config = dict(
    n_layer=26,
    d_model=192,
    n_head=6,
    n_kv_head=6,
    head_dim=32,
    d_mlp=512,
    vocab_size=537,
    activation='swiglu',
    norm='rmsnorm',
    norm_place='pre',
    norm_eps=1e-05,
    positions='rope',
    rope_base=10000.0,
    rope_fraction=1.0,
    qk_norm=False,
    attn_scale=0.177,
    bias='qkv',
    tie_embeddings=False,
    parallel_block=False,
    init='normal',
    init_std_qkv=0.0472,
    init_std_o=0.0472,
    init_std_up=0.0472,
    init_std_down=0.0,
    optimizer='muon',
    lr=0.0113,
    lr_mult_o=2.0,
    beta1=0.95,
    lr_head=0.00694,
    grad_clip=0.5,
    warmup_steps=200,
    schedule='wsd',
    decay_fraction=0.86,
    decay_shape='linear',
    final_lr_fraction=0.05,
    batch_tokens=32768,
    seq_len=512,
    doc_mask=False,
    train_tokens=223800000,
    steps=6830,
    dataset='wikipedia_en',
)
MLP neurons of a small language model. Each row is named by its layer, matrix (gate and up: input weights) and neuron, and shows model dimensions 0-191. Each number is 128 + 24 x the weight over its row's rms, rounded and kept within 0 to 255. Numbers have three digits each. A neuron's up and down rows have the sign that makes its largest values positive.
Before each neuron's rows, "fires after" lists the tokens most often just before its 100 highest values on Wikipedia text that the model never trained on. A number after a token or word is its count.

fires after: "op" 15, "ap" 10, "pl" 9, "ou" 8, "ac" 5, "fic" 5
L10.gate270:133074125133156144136115110138103124119117126152126128095155150123114188187094102156075129108149123160119123134090091119130083159135149122150112103164152153168113106129142103070107101132104110135120194132127168138113124129141113152109142130125141084103112149152145119119127123122151116156132110139107140127132133121132094130128138106177123133096116131136181141174127081111117093050121084117122149161154130114145138124123160126161126164119103109115103155128120099100192114143128138123115111109116124146118112161196136117116127116128118117098162147086167149140135120112108107129
L10.up270:124111119102150119135127139111129102122115137072129152105118149150174109122118097137095154100181099164141118158140058115106140137092139082146105096117147126121108090127130111124108175150128169136132192161145149152111104161127089117114131177138163142134125144147127137117151153142155129159155126149116147147089144136127126132130114097138148120092156163175156110182151139155109162101100109100133147170130141113118123116091157121146137114100113117139121144091142089101109125120158132147135121126137111149103091153176184117090126145132146158138095154101110102097115140138082113138

fires after: "in" 26, "Y" 18, "a" 8, "y" 6, "an" 5, "ti" 4
L10.gate382:133131165113065128142123121135116118119161188106091146123144142124130136129151082140116127114091120130110125108039125140127121100124076152123121152114094136154101129136138112110126103106135118127132159103130126136129089132145126113139142139163160134142066112124132108157161137151131071130100101132117159099130101100094098110095113152151108147134139196122108140144124166131164134145101119137134094085114112119101085157112115124113121172172121129119129112106128135112111176103100127147140106111139135103156110167160133110086089139180135137115143144110153151149111063119125118151
L10.up382:158153179191156123115092130101156146131117100140116142119103138136131166137110134111097129152126134164130138062099096104147132164137070128125178118122141105123122118094117128144123164145140127116136156117155145103102142114158146127114123159113115165157142147157176121135143125134097104128133111084153136137095106158118115105150139069121113126135104126148103118148133118097107110123127123112174160142121114102106145126170166085149135143115110082168107123142169123132178171155115098145120087097140098133119152132137116109114097126147129106093091093147086162078172117127132109112

fires after: "p" 16, "R" 13, "i" 12, "the " 7, "ent " 4
L17.gate304:131114149086127142128125165121091095138139137149128131144125104149095161190125135081124156112147130074075101148109094122099113125140133135096124124143140089123111148140096095170155116179121129133160083140121124161106144121136119149149084108155100096088107173139120142153165132128120112131171143105123119118124167126113139130167121113118115161130114101159140165135098166151149140125150095100078134152155154112126142116123152122155155108134029113139124179124124107109155111130142135121135110122174136119153086104158146161112136117125119156117116085118154129119099122144122108138
L17.up304:129138137128101130167123124147072119112094126158127162117123140076140146150116099143169130127122108136101153118085098149155105163124113147129114135118101105148152149143178121160180120137119096143153141178132097122139143080084144094167117148156115108122142143171148110127147145187083117148166126145098127098134100170122124151100171147183124078119086123134146135125119126189127153138132126091129134094147108076104141120128129111133159118137119156140114161123135178133184125106147137135122089121142164112132144131143124134135123129113138111102134077124132105093162156129154131126

fires after: "or" 25, "O" 16, "ed" 9, "n" 7, "ow" 6, "as" 6
L12.gate146:117085203118148154130179140140144143114086115102107121143108139156106149138095142113137139167128158148124157072179114163124128114133101103112108102130094137110125147112164111140148125166120164130146149113120118122153110091137114153149169108093107120142093168114133148114136151149112154116126135136081115112121153133125151150162122121096115132139108128104142129133096121086135134148104081150126132104119152139159104178085177079091102101075116149151110164130161148106125110143155108146106151123152073098145150121130109105099129117168124123131105150093136165104104140114117122102
L12.up146:133152105134131091165092160179107106086111141110120115139127123117106118106124087129116111150109125172141152086150149109102083108109108139127105147148131112109180146120117096121119117160155134114144124087081115111163152137147113119142146115137147109136143110123150131116101154123097162129116106201142101125082161140110145140119160144133169077123126129179165164128178153067133124138107132156100092099174100124160132133123158090103083097117108118162111102139173112123141168143112119131117146124134115114141165112165114087135127107157113130119138151132136125147116163103134099132

fires after: "c" 13, "l" 12, "i" 12, "e" 8, "al" 8, "J" 6
L10.gate359:126118118103158130112136101126136098107145107141086125146167117154165105151129137118062117139127116108113146135086131107197118122148164098150120090160121112102182170153117103110154064143134163096141092166099111119109130135104115127154154121138085140100104141163126107156118134122144131131079099120133110123144088149125171136146099140141145141163090117127074120141098089150145109153122163122104103094117146136131129088130104135106091157176112139115123105126147094118122134125142169137146078145139070116123120111160138121127155153149104156117144120137117153129163154133123167118
L10.up359:143144094164130130133125150141109130117129108124114131150136113195142163165136130112114117087109101118118099099174112112120123137087169125140136131119113123128155139112092124144146119102156107110082107112129115113138153093131149125103108132141089166135105086109109106101118120146096145119090140094089133127141169128141149122116134128112181143129087105137127191117120102125158097126145172119186151116134174146137161130159110116097100145136088176094143110109141138094153137084133161146134140128102143116128147141146137104127152125094094157180173117156117153098144098114113194113

fires after: "n" 21, "N" 14, "P" 11, "p" 11, "F" 10, "M" 7
L7.gate294:131149148143133089155115123186126135155067151117146150153114110149140129147111108101089134122110122090125140139145130128096136087115124143141152149120127084128088103120097101154117101129110121113123124103142138142133086110114100153123135134140107114159145174138151136158134106132155107119125110164113125131129116094071143092095154136170117148125112133150138112166152105150161124155149109135102150140092098050132143141120121139125181175147122157139155132126197150063143162137140145129111148159114145106132143134089106111104148155124088145164138103128101153127128175089165105133
L7.up294:122153146127125106141104136110142108133127121142134142148125163078156121126144119131102142117118107095121169154158052107132126141108144120124095154099133136105091148121156095142169097161113138116108175178130127128139105097112151124087122150115132111137153170170156149117144103132101136139084135171093167132161134143109117125123124122120088129130131153090124126186159124090114143120117141086168114169152129181168098119115119165110147175116143115138128153126153129127131120124149108165162106120119167139163157105091119145108114169077117128177126123103142132176163150123126138098

fires after: "d" 27, "D" 10, "p" 8, "M" 6, "am" 5, "i" 5
L2.gate176:139137156183142119170138114109169117139153111162146158127080126136172157125099127124098078107122144139124119171113113148129116130147128156162195165113064110091119151096134113135120103160108171138128134103102124104091125115105161124136121081142110145135152148118132125134129167146118134143174148121053166138103138118112152141133151094171133078128070088125117118152143107155129130151144099100102153133128118135150120140113089124151160139140126143126149176084142127121128113141162137127104140156121098115130100118134137123133119130132118117132144105157100087094157122177096114113
L2.up176:150137155152119100146118121097164121143128131171151168151109135158153119132066114122124101132142107095106111163088091133122108138117132152155132183138112110112173118097159112153136134154108127075138147119148137057124127098112145106152150102147106107135147135130116131124129175158125107143141130098054159142115181169095126148111157105182115107141092113149123088139156120166135117165119107122119139174136148162174122113130129124174128162161123164104126155107159127141116122146161137149103115147130131137135090127128116108126113124156121133133150108149102146134162120162091089144

fires after: "ou" 51, "o" 8, "igh" 5, "n" 5, "as" 4, "ut" 4
L13.gate231:133113110098095145158146117139120144114149122112138119187104169132117151118152096124114137131154164145128094071152089169105149130182131134114082113101115123154172144151135153104168124153116127116126141110116155151168138149141114143128103136137111128096119156119131129126127098109147124078128095146087079125135164137113173123156126117129160137136165089100108134142134109132107076147157140141098113150121140162151121128141161115117106080099121098131110123124134124136131123150084136098182159073165101162134088115110130085104102096143153154096158118107127097119157095153105117110
L13.up231:082132126165166115149178130120094132094118100142134137153135129164125160123115149180112140160111132138132113133146154096108109129093103101152145117072104102118129127121116102112101187124112123140170124093110139128112131100131105104130112141146161107151146095117120131110151085121153173103142137152098107095069140178102123130179119129094134096145114128109119114133072149105164131126075121109148146097134142152108146116109133096114119129107149162149098122167113159141123127115130132140105114135102143116163113148111116112108185102086119148164159120122110084140160119082114096164

fires after: "um" 24, "am" 19, "m" 15, "man" 15, "p" 9, "com" 5
L12.gate88:154166137148135133144098098118126106134148140127091115139091067143127114156101100138114134125124157123124174100146109098111092128124147133159099083162119093114149137105162119098121120091122110136106112120151106146113117161143133104132100098118095181093142167140125126138124145110133134149151124144131178104121144130123090113145101107184114121124096113099083117140116111091110117115123070147120110148123132091138131059165128121106149108151136106111131135112116157101135113120160131097101169116112103099152108132193105160088134133167147144117176111120097103145159182098142124108
L12.up88:167161114138152102120130095145141105135096147184116122145127132125132135141087140101124086108113096105145200121106109158090149142129112110121110127168146120091154137094129110103157103087163117154106138160129111146083133098162122102149106114151124124136140175148130110131112162138136128143155079117106115139147106159146117106109129102163099090132083105105104134116143137093120138139091108174069122104150130131166126108145100117136128123186147129130081076155141101127127108137153123103134104103124104098113103151137121126155107113156088144200122104122152132129153149126120104123

fires after: "ar" 22, "Mar" 15, "in" 12, "e" 10, "at" 5, "et" 5
L9.gate105:136109139122143108130170113173118157142157115113107116176132124119160183137125121115129101113172101119118125133120111126107111148164157176135172115106133133141128122157151111177085132105094187146103138150139113106136113135160113138122124146112097152096082161146093136099148071114147106115104096142117169156126125092152125127109132171146113150136100062091076155115148091122164106149132137130128115101120152088113165105122143131139110123140137155113097109171107104118141097113076143115138121121137100098147107135108108117094129127132122143166105125126137114154105160170109147174
L9.up105:120123163111135139103127132152183105153119116144132137140120108130146101130127117132102116129128125174153089144125144061130104140177154130151110104150083092158142127135100118133114111121109124110124112147098150132079147109130127145136110085104110160114103104160070142110171051120139111127095149154124137144152153106178117109133192156144144130108143111122164145114116108126118080147167139137119095104160160144136087137145130119128092144103053143113104154133133132091135168130103128080138101116118146133162119127139105106125166122085154098101141141154131125152136135140131127155

fires after: "se" 14, "er" 9, "am" 9, "r" 7, "on" 6, "es" 6
L22.gate15:135122145159118129098155090199142156126116178128099146131095122151133144134153143051132164115139139129137171123111159159140125124100158192135095097141151139128140100170102114149100112118104134110126122151148136132116137130145107082133129145109101097134088137112110130100188108164107123108111115114110112138157116170147123124110174122126126138148148070093060158097093131129158143133127150110116090119118116150131090130082094143140082144140091111141129102118115163163113140151107168106153130120145102089094127138117099125121104127097108144151124133114107113117133122099128135131
L22.up15:152114097133056148134135134134194121113128149117143156127095112090140118131147108113137140130126141153090144121135141139128127129157176140117117117130112111134126100110113156116141117115148161116127099141157149155120147104141172101106124116102167158119147089130131121109130155125152091167109140096129111110164088152111143127103112119097144087141117139126130158111133109089090095100144148140175118128149158154091085149150124149105147133121121064157131120089128092129127175105143137118132146109115122112122082120112094127084127088131124175121189144127128075168190117107169144136

fires after: "or" 21, "u" 14, "ou" 6, "S" 6, "s" 6, "o" 5
L16.gate400:133100152154124134087101110134090115121100102156145118129116129136138116080205104165096125103140122106150131122159146104133136159154131145119118150136127150117082167144161059105139151145139145149153162148146148131170127139151118130117140124099150126139098125138140122168105153120154147089130117123149111137110143167069144172123108116098094123148154161098089111124144141137132148115164134098156112110107151126108117154133143105158143158115152116089141119109072145142153097138138116132115157122169093148106108116152136131105132075141185169128138176102133087117149129118163161149
L16.up400:111069157112156122139113131136126113131104076142154123102106137114147140104168109174114129158139133073125162132104147124147101124121141097136136117139130135093108115091143097098158148150138114110127126116107121139092110124122098144118138146145137121115118090098175092149093134172113124127125129108141142087105116114092144116150127116103110116114142156089087115118130115103137162112156142118159133121162170121073137152127144095126132156126188131110114122113069141162154088111144166147098164108146118113155100095150140102100164078090182134131104163092093127107144103103113148157

fires after: "se" 20, "e" 19, "n" 17
L17.gate38:121163084135142098157134124181138147119144148103103130150185130118173085110116148079122152088121159147121136151106132144124149165168153138137167138151090148168113107139129120128140128150129118124132070127142075138146134108169127084121142086178126131110132181143149144087135141167137127112095119089107095112107106150150119134154141161128162162153105113140096105146136110080187114135150176134122127120161111119135096124105113114140120129157135109122126088136115127140129146170140138159162182118142112132112133114101163117136155110125130139175117118106117129170089108131104139130
L17.up38:137137125178136137130118069146152169138123128148151146129104132122073104144176151107115157118097113149083086096101118155089128112136154102152101096150113129135145112165116154134156156119104145131143116131157110076149168130155135128094140093127137130105133101150098104120111089179090102116124121123157116108102143143184142096130157110123155120134095113102114102112147112135115087154111136094141119141170139142124108080126098136024123138128090147089121133098122121092106103107120149133126126118120150124122118093113137126123130130141146140111145142153090126123094101158104112097

fires after: "1" 18, "si" 12, "g" 11, "n" 7, "eg" 6
L9.gate428:107162091118109096143116107129161120109114082106100151163141132183157074140106123106111129115105155129111154098146122094138078152136149144119119157126138141117179139128096158144116121122070112106120120124142100121130112144174090113120166148129093170127102143162159159082137112170161150133092113088089142117153107118118133093131180174150133123116141170168108098145139142141155145142119147127092134128100143108155112106122118109082121089113127122106102130088141107130139098165137093098127099152106136099130148154130114139132147146105079133106168139141098151146119129123156151146
L9.up428:125112097109121116154101119170125150141110128142165093145097145110093114111146109110138146119160138110113109122136123161142099153130137177186122123125147105124145147164129151107065149109131126128139135118121146116111141156105121146113155147120143175109146101121156125086130109114176156114097132161106131101112124141148101120119173108161124107160150131138102160104153142145161124156140140126129133116172130076149129124098128127050108134098146079110074141122163120174112147142087119147145155119073133180108141123138095134150166129110114167128086106153132143135150097165129089149

fires after: "R" 23, "e" 9, "is" 8, "u" 6, "n" 5, "h" 5
L17.gate355:129114078123121111110138150147114171132105143095128135153134141144122059180122151130103143132067130129170169076141143124108076132172112160134107137089106139114100134146123157148112116088128095132149147117113116098098135128144157123088143172127149125123115125101121111154122118133179123156115109147121127168120138128113175118133159159104150108193096124112112110126134123141182127136123128103115159117122127088094107121108113128135139165101115137068148090103135146116109180146106135128107094167092164138114118110122133096123155112121121106142155132080118168157122150146141140152
L17.up355:105133121169156130095140091099141155126076116157141123145146099152098143116172154147109168124138123143152123141131120143107116112137153142150138171140145110106159145097114134138149120116113083130158127113164118161126131136086139100124194126150133087147072117109106127095119081121080124128087152159120124165133116073171126086147116134123122095148090088147137097124105166112153129162116136092142111117200124134126095126140143176099111133093122140116156132132116133118141085100094095113113126151142145135112116158106127144117157148156088169140104153143114132085141126116122149116